Weights of a small transformer language model: 235M tokens.
MLP neurons of a small language model. Each row is named by its layer, matrix (up: input weights; down: output weights) and neuron, and shows model dimensions 64-159. Each number is 128 + 32 x the weight over its row's rms, rounded and kept within 0 to 255.
A block is one neuron, or neurons of one layer that tend to fire together. After each block is what it responds to, as a language model described it from the Wikipedia text at the highest values.

L7.up316 [102 123  66 122 170  79 137 169 131 206 151 140 182 120 141 139  96 139  66  37 116 144 103 164 149 119 176 183 130 196 130 129 131 140 152 172  75 160 163 183 135 121 113 129 140  96 121 144  99 100 130 162 151 152 155 125 148  92 135 156 159  91 149 121 156 126 133 170 161  99 121 106 114 167 140  96  84 139 125 130 118 159 103 136 103 124  70  73 149  82 153 159 111 141 143  95]
L7.down316 [ 77  78 102 112 148  95 116  93 138 120 124 155 132 132  77 145 166 117 117  86 219 128 106 171 117 185 107  95 110 152  97  97 164 100 137 150 168 159 131 121 128 157 152 163 163 133 115 105 103 135  97  88 161 181 133  68 123 148 129 132  94 147 179 190 153 111 114 136 131  71 110 154 110 132 116 102 115 128 142  80 111  86  90 163  92 124  42 141  96 120  96 104 117 147 123 112]
Responds to: Fires on word-opening pieces an and dr/Dr that start a longer word (analysis, animals, Drama, driving, Dracula), plus the article "an".

L9.up27 [177 175 129  93 110 121 144 173 117 109 130 109 135  30 153 146 112  81  60  81  89 190  98 126 167 142 104 114 101 178 185 111 137 157 117 122 142 157 188  85 143 150 112 134 155 172  75  59 117 134 142 161 124 130 119 132 144 128  94 161 170 148 153 126 112  76 171 127 113 128 119 135 155  69  74 129 121 145 160 147 125  81 130  81 156 141 141 124 168 143 131 135 102 134 156 100]
L9.down27 [123 115 126 163 153 167 131 109 155 102  94 141  95 234  70 106 156 159 147 101 180 138 109 175  68 167  94 120 133 121  68 103 123 135 206 128 121  86 148  95 150  85  79  90 132 115 161 167 153 153  93 119  81 108 125 151 125 118 114 184 125 136 117 167 120 100 112 195  87 137 142 113 139 139  78 163 131 116 126 102  98 189 155 108 105  96 117 143  83 126 169 113 148  88 154 154]
L9.up141 [154 107 183 129  87 159 164 105 140 110 143 132 102  60 128 129 137 171 113 154  74 172 109 102  87 144 131 134  94 159 127 107 105 132 118  83 166 126  99 124 130 161 100  86 114 129  70  61  44  66 172 149 178 142 135 163 134 159  87 172 189 138 115  83 149 125 146 160 105  83 147 151 100 190  93 126 129 120 128  96  77 174  76 138 109 159 131 172 168 121 134 120 163 107 176 186]
L9.down141 [138 158  53 139 125  78 133  89 119  81  75 126 118  81  82 145 172 104 206 147 185  92 141 193 124 109  83  98 105 114 140 110 149 101 151 132 168 133 116 171 143 103  94 137 111 115 158 136  75 121 176  80 142 114 152 148 126 109  49 125 153  94  94 199 100 160 123 154 122 115 103 109 176 151   0 205 143 151 141 133 136 156 130  92 143 149 102 107 167 152 183 131 126 121 131 128]
L9.up221 [116 115 100 109 132 139 168 165 127 129 141 164 162  90 152  99 153 129 169 156 112 190 100  92 168  86 121 167 151 114  81 119  81 191 113 129 162 134 105  93 125  95 138 160 150 168 121 159 103 116 143  80 146 115 102 160  77 127 167 130 163 159 151  98 106 103 158 224 129 108  78  95 123 117  99 139 100 127  93 125 139 186 176 115  90 184 148 128 246 123  92 131 167 167 133 169]
L9.down221 [103 142  92 159 131  64  95 144 128 118  38 186 118  97 155 110 138 151 107 150 144 142 140 147  93 129 155  68 135  85  83 123 117  73 120 138 151 118 117 180 149  83 121 130 122 166  82 170  98  97 179 143 133  64 113 125 181 117 131 126 122 177 127 182 123 119 122 165 146 169 118 117  91 144 148 117 148 148  79 141  62  87 135 147  91 159 117 148  80  95  76 107 142 177 174 111]
L9.up415 [170 177 107 146 149  64 118 114 104 108 148 125 127 104 131 168 135  92 162 135  95 147 136  92  58  34 112 112 131 188 115 119 108 114 126 163  84 114 162 152 106  89 125 127 149 129 121  76 173 164 122 142 152 103 114 105  91 144 148 103 222 114 105 130  95 118 110 157 122 111 137 154  99 154 151 152 161 117 143 138  92 105 143 103 107 155 182 149 152  64 180 151 144 127 159 114]
L9.down415 [113 104 154 170 127  82 143  80 116 121  77 111 120 165 166 146 119 109 108 177 139 133 123 118 127 116 137 146  86 135 125 105 173 102 117 158 168 102 182 104 161  65 104 177  68 126 124 121 133 136 119 118 112 102 104 139 108 134 128 115  94 168  80 127 103 106 122 145  82 119 142  92 180 152 182 150 119 136 111  82 130 125  79 121  97 163 204  83 147 106  65 163 153 144 149 112]
Responds to: Ordinal words or pieces naming a stage in sports results, like first round, third round, first leg, plus table delimiters and year ranges in football stats.

L9.up37 [116 120 107 138 113  84 124 144 121 142 171 112 121 137 100  89 210 209 125 155 169 163 106 133  76 154 155 135 126 121  99 193 122 133 150 169  99  56 140  93 142 141 143 153 165 137 119  67 109 167 175 164 121 146 121 103 108 105 148 111 117  85 109 172 151 157 160 148 107 145 111  97 135 199 112 139 139  83 143  88 185 142 100 106  55 143 108 123 113  89 122 145 114 139 124 129]
L9.down37 [148 128 123  98 101 112 129 205  80 102 131 126  90 126 129  97 122 142  93 127 140 119 177 182 140  88 162 144 108  95  92 127 151 158  63 105 132 112 119 101 125 128  53 103 138 157 163  98 125 137 125 137 151 139 100  68 124 101 121  55 115  84 114 149 165 171 109 182 185 101 100 119 127  81 145 111 162 173 100 123 118 163 183  93 148  98  73 110  90 117 153 145  93 118 141 117]
L9.up74 [136 159  93 145  93 112 169 141 177  64 149 121 145  39  83 115 141  97  72 114 158 166 111 142 101 131 132 131 117 206 141 172 128 158  89 179 170 119 144 150 191  94 132 138 124 105 130 178 140  89 128 116 105 141 118 114 165 138 107 139 141  68 131 109 145 133 106  94 129 128 111 125  78  97  90 172 141 207 160 125 142 170 143  66  45 141 150 165  66 160 124 156 177 182 114  94]
L9.down74 [150  78 120 172 147 142 227  94 169 177  71 138 109 187  78 191 129 163 147 119  67 135 110  97 102 185 179  86 104 121 125  54  83  92 118  67  78 116 115 115 126 167 138 157 100 131  99 151 118 155 103 178 162 162 130  90 115  83 126 133  87 114 105 165 144 148 170 171 139 127 131 126 108 126 144 153 114 131 113 139  64 131 118 141 110 115 119 111 135  87 160 135  94 112 100  86]
L9.up304 [117 160  84  58 129  81 144 123 115 161 160 165 135 167 135 133 177 142  93 130 114 110  86 154 108  98 117 140 157 196 148  60 175 131  87 172 119 133 118 166 111  59 164 156 180  92 172 100  99 113 165  69 114 164 124 175 141  95 151 119 134 120  64 147 152 166 169  91  42 120 182 109 159  54  80 141 152 130 145 138 134 148 145 116 118  88 124 117 177 107 136  97 148 153 118  95]
L9.down304 [139 109 113 123 217  41  42 205 101 139 117 104 133 165 104 133 167 145 146 100 116 158 136 155  71 108 132 156 160 123 149  97 171 128 219 134 133  46 126 148  90 118 155  90 112 104 151 152 127 131 128 126 176 122 164 138 162 117 122 142  84 154 120 134 145 173 128 154 117 126 160  55 141 158 106 167 172 110 139 144  85 116 138 116 133 135  75 126 140 181 160 122  96 160 119 141]
L9.up620 [105 103 119 169 111  81 114 188 130 153 130 137  79  73  69 102 171 128  93  37 113 145 145 121 140  94 165 132 167 142 102 145  93 177 125  68  96 137  92 131 119 160  79 131 181 117  66 124 133 139 118 162 137 136 122 161 122  85 112  86 132 163 144 153 154 123 127 145 220 135 140 113 153 107 126 126  97  61  99 106  88 122 137 106 154 158 109 158 163 106 115 146  63 113 138 101]
L9.down620 [116  96 153 170 168 138 139 128 114 190 120 110 160 131 140 122 135 137  52 164 183 126 155 149 120 145 158 157 121 128 113  93  88  73 149 156 118 114 141 109  73 136 166 142 136  76 116 102 142  52  75 134 113 221 147 131 145 119 145 136 117 107 107  91 133 117 174  89 130 127 120  88 105 162 157 137  51 184 133 118 175 170 160 173 152 142 112 194 102 114 166 119 159  93 110  96]
Responds to: The token "an", and word-initial pieces like an-, par-, b-, right after as, with, for, of, by, to, e.g. "as an", "by an|imals".

L5.up65 [161 130 120  96 119  87 124 108 165 142 170 119 132 120 108 153 165  85 129 106 142 121 157  96 156 141 114 123 148 118 190 175  96 128 220 175 119 116 113 111 134 120 138 132 103 124  94 184 170  46 146  68 178 120 165 196 167  70 159 115 135 138 115 160  56 106 110 134 173  98  93 128 112 125 158 208 131 141 167 113 156  94 137 165 180 112  62 112 145 108  65 126  99 106 168 124]
L5.down65 [ 82 140 145 136 120 146 140  84 114 128 131 158 176 121 109  40 140 103 159 107  52 146 127 116  96 100 104 113  77 138 161  99 202 161 166 125 117 161 166  98  97 113  92 182 159 131 127 159  63 137 134 102 158 122 171 108 132 110 147 100 142 157 146 130 163 101 119 121 173 136 147 138 155 103 100 155 134 144 131 108  89  82  43 167 174  97  94  87 100 164 140 149 122 163 158 106]
L5.up237 [ 99 179 114 162 105  84 121 152 171 143 168 119 148 130  94 111 151 121 131  74 144 173 145 112 111 130 156 113 122 127  84 155 140 170 148 170 170 162  56 125  72 160 112 128 190  80 109 173 154 143 148 166 152 143 145 154 173  56 152  86 133 159 132 171 174 129  73  85 164 100 164  57  92 175 167 133 127 103 177  95 152  88  89 126 116 122 100 118 156 153 146 128  97 127  85 109]
L5.down237 [101 132 133 125 134  92 158 157 187 110 130 146  94 108 111 212 203 171  67 153 125 137 171 109 122 157  88 143 150 127 135 101 139 162 144 186  84 101 131 116 156 101 156  90 147 163 133 112 121  28 106  89 120 140 158 123 131 162 147 131 106 178  88 141 154 161 121 216 124 164  76 154 124 143 150 103 135 124 117 168 134 157 115 142 156 117 124 133 163 127 117  98  74 180 116  46]
L5.up285 [110 179 108 117 145 109 124  93 116  88 147 147  91 154  81  80  88 128 117 123 123 127 121 115 163 170 137  77 101 160 154 146 142  87 120 142 194 147 109 146 113 172 112 106 186 119 133 159 117 129 127 119 103 113 136  94 119 100 172 152 160 116 118 141 129 139 126 155  84 141 130 134 195 116 123 139 142 145 112 118 149 114  70  85  94 169  82 119 106 180 140 158 117 122 132 130]
L5.down285 [127  99 130 122 140 164 152 182 178 154 135  63  79 172 110 157 157 123 157 129  86 107 139 117 100 124 137 165  72 156  71 170 128 110 130  88 137 141 114 135 119 154  62 124 128 131 104 105 142 121 121 131 164  77  82 145  99 146 179 114 140 153 197 133 146 114 144  98 142 153 110 160 127 183 173 136 123 151 173 138 122 115 121  78 195 158 126 175 102  53  81 141 116  63 121 163]
L5.up615 [133 131  78 101 204  85 150 153 107  92 123 110 113 156  83 187 120 158 132 139 164 127 179  80 117 103 125 107  60 120  77  80 152 103  80  89 126 113 122 139 177 174 105 135 172 103 150 139 191  82 114  74 132 171 114 140 116 165 116 163 106 101 176 124 122 137  71 124  96 130 101 100 218 139 144 181 169  94 121 123 149  58 105 134 126 101 157 138 143  88 125 152 144 123 145  81]
L5.down615 [ 61 144 102 129 172 130 123 157 170  60 179 130 111  94 144 123 131 197 115  74 137 138 144 131 216  84 170 168 137 145 111 122 159 128 106 126 107 119 104 141  79  87 128 180 126 150 101 115 142 105 149 138 158 143 114 102 104 149 106 129  98 127 127 122 197  66 111 121 141 122  74 109 145 146 153 133 101 160 106 133 113 120 131 151  86 107 117 133 167 125 173 125 190 161 147 136]
Responds to: The letter r as a word piece inside broken-up names or words (Zü-r-ich, fü-r, St-r-indberg, Ky-r-gios), and the article an before vowel-initial words.

L5.up277 [125 134 144  93 139 126 155 108 104 121 197 175 155 101 114 165  93 130 156  58 111 131  99  97 134 131 107  93 138 137 208 157 112 101 134  91 120  90 180 176 115 101 140 146 126 116 129 171 104  92  96 120 151  87 161  85 171 112 125  89 175 142 118 118 132 119 130 138  44 106 103 146 146 105 118 110 119 105 163 114 135 124 106 132 115 102 152  85  82 150 148 126  73 172 139 115]
L5.down277 [126 100 127 134 125 114 111 129 160 142 116 153 142 118 194 126 169 145 108 204  83 135 114 123  84 114 131  19 142 138  80  88 109 104  72 127 140 156 147 118 120 101 122 151 127  95 107 153 124 143  43 122 141 117  97  79 176 107  95 110 182 169 184 110 104 121 146 151 132 115  94 147 102 150 129 131 130 128 128 110 155  99 110  90  49 174 165 179 168 133  49 141 131 160 140 130]
L5.up391 [155  99 123 117 132 138 135 204 127 104  65 131 113  66 117 136 122 161 146 148  47 100 152 199 152 102  47 135 169 123 152 147 100 150  78 110 112 125  93  89  92 133 147 121 167  87 100 167 117 139  97 182 143 141 117 152 175 150 139 151 143 149  85 168 155 122 142 150 102 105 168 120 192 128 201  97 146  85 130 139 125 132 112  71 169 143 132 115 140 105 141 174 137 106 116 112]
L5.down391 [ 88 167 186 123 118 124 123 100 140 162  71 131  87 150 125 161 128 106 154 137 129 147 190 121 144  89 122 209 130 177 128 135 164  59  89 216 143 145 136  68 158 179 150 126 132 144 189 105 146 112 191 144 146 129 150 146 102 128 194  58 136 125 128  96 135 169 115  83 100 103 156  83 138  61 147 166 109 132 104 113 158  63 151 147 152  93  57 144  79 160 168 130 149 132 144 111]
L5.up528 [171 109 203 146 102  99 156 163 121 127 160 121 109  51 164 131 173 141 119 120  56 107 104 116 170 129 102 141 102 181 130 152 127 165  98 103 157 106 123 148 126 139 151 132  99 185  89 125 134 114 137 168 174  26 113 113  95  99 133  81 105 139  52  92  97 117 160 129  70 153 106 130  79 168 126 166 134 154 141 155 126 217 138 160 148 168 146  98 126  85 130 127 164  81 114 140]
L5.down528 [128 123 128 145  94 147 117 148 128 121  87 122  98 196 163 101  28  79 163 148 104 138 154  72 130 157  79 129 154 180 158 189 110 169 132 111 135  97  89 154 126  67  72 134  60 129 130 136 116 154  73 152 156 186 135 121 185 163 112  75 112 130 146 166 141 139 119 153 121 140  50  71 139 187 119 157  95 122 135 130 166 162 163 127  70  97 130 151 131 119 119 143 112 130 133 156]
L5.up741 [175 149  99 119 134  73 140 213 129 133 130 130 116  38 103 105 105 155  97 126  37 135  90 144 152  92 103 146 188 142 107 140 135 161 119  70  86 175 132  83 111 105 110 122 143 124 123 155 116 117 135 184 130 141 168  99 130 182 175 164 132 123  83 116 130 107 117 127 172 120 150 145 163 156 104 124 150 150 195 136 165 149 167 129  98 141 148  82  86 128 121 162 117 179 111 159]
L5.down741 [157 178 106  84 100  66 108 191 157 112 147  97  54 186 161 139 141 168 146 142  89 193 144  93 143 105 120 124 131 137 128 131 130 121 113  97 150 152 160 109 118 123  99 166 118 117  96 156 170 162  50 144 136 110  90 224 141 143 110 120 174 156  50  98 178 172 160 154 109 133  90 118 134 157 154 155 139  81 134 160 109 135 122 129  84 170 114 185  97 160  94 109 135  77 131 145]
Responds to: Mainly the first | opening a wiki table's header row after a heading, like Review scores, Career statistics, Top scorers; weaker on scattered mid-word pieces.

L5.up322 [156 102  68  96 142 130 102 131 139 137  66 134 166  94 125 169 146 146 159 137 104 159 138 164 137 114  72 141  99 147 163 164 112 174 148 104 104 175  99 122 157 100  98  65 168  98 193 111 103 114 111 169 134  63 135 206 156 134 103  81 160 136 117 165 113 117 125 169 115 170 121 131 146 156 112 115 127 140 122 151 139 150 150 150  91 139 133 158 180 112  99 111  88 175  83 180]
L5.down322 [102  98 118  77 109 106 107  45 154 156 105 151 160  98  93  54 142 103 129 165 170 133 103 119  79 126 108 101 115 133  71 127 209 105  89 139 124 209  49  90 120 123  93 133 198 123  93 149  68 123 109 122 105 122 148 173 177 107 132 131 174 115 121 195 132 186 126 148  84 118 203 113 111  99 183 104 109 137 103 197 126  83 201 174 137 111 117 125 152 132 110 139 144 163 129 108]
L5.up353 [113 151 144 103 155  98  97 118 101 120  95 116 144 153  97  86 107 146  79 100 103 128  54 142 152 141  87 140 140 170 151 133 116 107 123  88  98 127  92 151 211 118 149 108  76 137  65 136 104  82 126 146 213 107 117 190 148  92 169 155 130  94 118 176 101 126  89 131  66 145 130 124 149 110 140  79 135 144 190 138 118 110 128 139 129  83 192  85 153  82 119 123  65 112 134 179]
L5.down353 [107 118 104 151 112 124 131 109 148  86 151  85 104 138 119  84 123 124 151 169 148 174 165 147 131 140  95 165  96  61 116 125 175 138  99 165 128 221  85 138  96 123 105  65 117 146  87 197 114 139  68 123  88 126 112 155 168 114 120 184 103 111 112 132 147 144 111 131 162 125 132 127 178  69 132  97 115 124 209 145 124 191 106 145 134 178 128 138 126 159 110 116 180 151 173 159]
L5.up529 [ 96 161 131 153 139  89 147  88 131  99 135 102 148 115  75  85 156 109  96 110 154  83 184 133 127  76  82 147 119 149 156 117 101 145 111 111 143 178 142 197 131 122 134 124 120 174 120 134 126 107 134 132 130 116 134 192 156  88 185 171 130 152 109 160 169 129 106  84  74 126 128 158 149 143 101 143  73 139 193 100  75 139  90 111  91 152 149 130 161 158 172 162 126 181 147 179]
L5.down529 [143 115 113 115 100 179 165 107 166 100 115 113 169 146 151 154  93  97 127 153 121 109 148  96  84 102 121 135  74 158 104 102 101 226 139 155 139 132 122 154 146 118 142 126 154 135 164 151 124  63 134 130 146 132 128 116 177 117 127 143 126  69 109 204 165 107 125  89 102 102 125 126 136  65 193 128 125 101 113 128 149 132 121 124 171  53 107 129  93 134 113 138 134  94 155 132]
L5.up670 [240 141 141 191 168 111 131 152  95 151 111 108 138  82 121  91  89 138 145 179 130 136 179 115  91 113 147 109 136 121 134 183 104 145 151  85 123 157 120 130  96 117 105 132 114  99 159 166  79 185 138 110 159 145 104 227 126 122 133 169 158 133  87 133 111  69 163 107 149 106 136  89  92 127 109 152 142 149 122 160 105 146  69 132 129 124 167 144 120 127 143 150 142 122 117 140]
L5.down670 [154 132  97 148 172 139 105  94 114 101 131 202 181 109 136 114 103 131 106 217 132 127 133 101 126 163 136  64 100  93 171 135 116 107  72 158 153 115 116 120 154 114 110 122 114 124 130 107 123 131  60 113 197  58 145  76 137 126 150 132 135 146  98 104 123 160 176  81 135 205 178 116  58 126 115 167  65 140 113  81 149 123 137 111  88 180 160 134 132 101 192 113 106 107 165 118]
Responds to: Summary or extreme words and the starts of table-row labels, such as Total:, Average rainfall, highest, a total of, number one.

L9.up123 [114 149 113  43 136 125 162 112  86 124 103  99 144 161 152  85 100 100 138 151 145 149 109 144  92  93  88 121 148 123 164  90 160 140 140 244 132 149 130 137 196 133 111 120 145  90 196 125 100 146 128 220 111 185 127 110 168 155 105 155 167 134 146 107 135 100  65 139  78 188  96 137 157 118 148  87 155 109 134 101  85 119 145 104  89  78 142 161 185 169 131 108  73 171 135 180]
L9.down123 [ 96 102 153 138 112 105 130 117 121 115  97 179 178 165 141  81 203 136  78 145 110 154 118 151 142 124  94 176 135 127  83 170 109  88 131 115 114 149 102 104 144 123 111  97  95 184 103 106 158 104 131 142 134 125 125 149 162 129  96 134 162 129 107 135 160 112 103  73 159 125 162 130 140 151 101 125 112 207 162 135 162  86 165  72 138 124 153 122 145 119 113 163 129 125  75 157]
L9.up175 [151 126 114 111 146 110 140  86 147 197 149 122 108 131 104  66 109 104 121 119 138 159 169 118 153 169 127 155 140  87 108 115  65  75 132  85  98  86 165 111  76 175 102  70 160 115  88 153 211  93 138 106  70 147 102 166 113 116  97 123 117  69 145  80 130  64 110  86 114 164 152 177 116 125 162 190 188 128 111 142 151 181  93 103 219 156 132 142 157 151 187 100 159 120  55  78]
L9.down175 [100 120 113  46 124 121 128 136 132  87 115 127  85 121  91 110 139 128  63 132 110 148 165 137 215 145 143 104  90  79  91 215 142 104 155 192 153 141 118  98 111  76 208 118 162 182 154 185 177 152 111  90 103 153 131 177  82 177 137 101 113 170  94 146 132 123 106  92 146 120 103  97 123 108 166 172 164 127 113 164 116  96 152 118 158 139 152 142 158 128  84 122  95 107 130 126]
L9.up542 [171 130 145 121 140 161 106 124  93 126 134 133  70 115 163 154  91 164 164 125 122 134 115 159 106 164 132 134 172  89 178 128  59 122 124 208 157  83 117 108 132 149 140 164  42 110  99 120 156 141 143 154 130 143  88 154 145  77 144 130 137 117 187  93 187  91 124 124  93 139 134 113 155 223 100 121  65 128 143 150 113 114 193 127 123  96 150 160 128  88 125 109  68 143 119 112]
L9.down542 [ 78 135 153  99 173 140 127 161  80  81  97 103 153 132  87 166 136 144  95 147 141 138 203 149 127 150 115  87 196  99 112 113 102 120 100  86 111 154 177 154 106 174 139 144 151 161  73 126 140 201 130 128 162 156 131 119 116 105 113 170 104  91 130 114 133 123  85 103 131 128 139 125 142 142 131 140 112 123  30 132 132  88  94 126  78 167 139 148 177 102 161  59 127  89 167 106]
L9.up737 [ 71 102  62 141  79 109 113 115 126 152  89 102 153 100  86 120 118 151 175 113 181 114 145 180 146 114 120 106 192 103 126  98 161 157 142 154  76  96 120 140 118 156  96 122  98 153 143 159 135 162 160  99 114 102  89 154 137 128 102 142 109 102 145  98 179 172 149 138  61 130 130 134 163 160 107  55 142 194 120 145 134 123 131 107 209  89 200 144 147  79 164  70 154 141 109 124]
L9.down737 [102 118  80 139 160 167 123 127  97  41 138 153 115 112  96 129  64 130 126 169  99 139 127 127 155 138  74 114 145 122  61 227 105 106 104 138 107  96 138 184  97 137 153 125 145 130 123 129 125 127 154 112 129 151  56 169 192 200 157 159 101  89 149 123 110 135 119 175  89  67 149 136 144 100 190 142 137 122 101 208 125 103 114 121 142 124 167 136 140  82  94 150 159 131 130  38]
Responds to: First pieces of measurement units after numbers (m, cm, mph, MHz) and of short table/infobox headers like Apps, Pts, W.

L7.up761 [148 154 114  97 109 115 144 132  97 122 120 140 142 103 105  76 120 102  90 109 127  86 100 106 125  69  91 111 172 165 206 121 119 103  96 151 146 109 143 147  76 135 169  90 174  80  85 106  95 143 141 127 108 161 103 121  88 136 115 136 192 141 139 127  87 157 107 123 127 159  82 190 118 157  96 138  81 165 158  95 105 122 169 165 133 150 146 105 145  73 164 121 186 119 129 189]
L7.down761 [166 158 124 123 119 152 148  88  91 103 136  99 168 154 156 178 145 128 174  83 171 116 141  99 107 167 114 135 131 124  98 119 185 180 189 148  91 184 116 152 124 139 103 176 159 189 110  90 113 133 158 138 139 185 139 144 149 150 229 158  53 133 124 140 133 127 164 100 119 108 159 146 145  92 149  99 150 100 165 142 137 148 174 109 118 169 125 135 133 162 137 137 109  81 115  81]
Responds to: Mainly "or"/"and" linking paired alternatives (first or second, third and last), plus "astern"/"est" endings of compass words and table pipes or list dashes.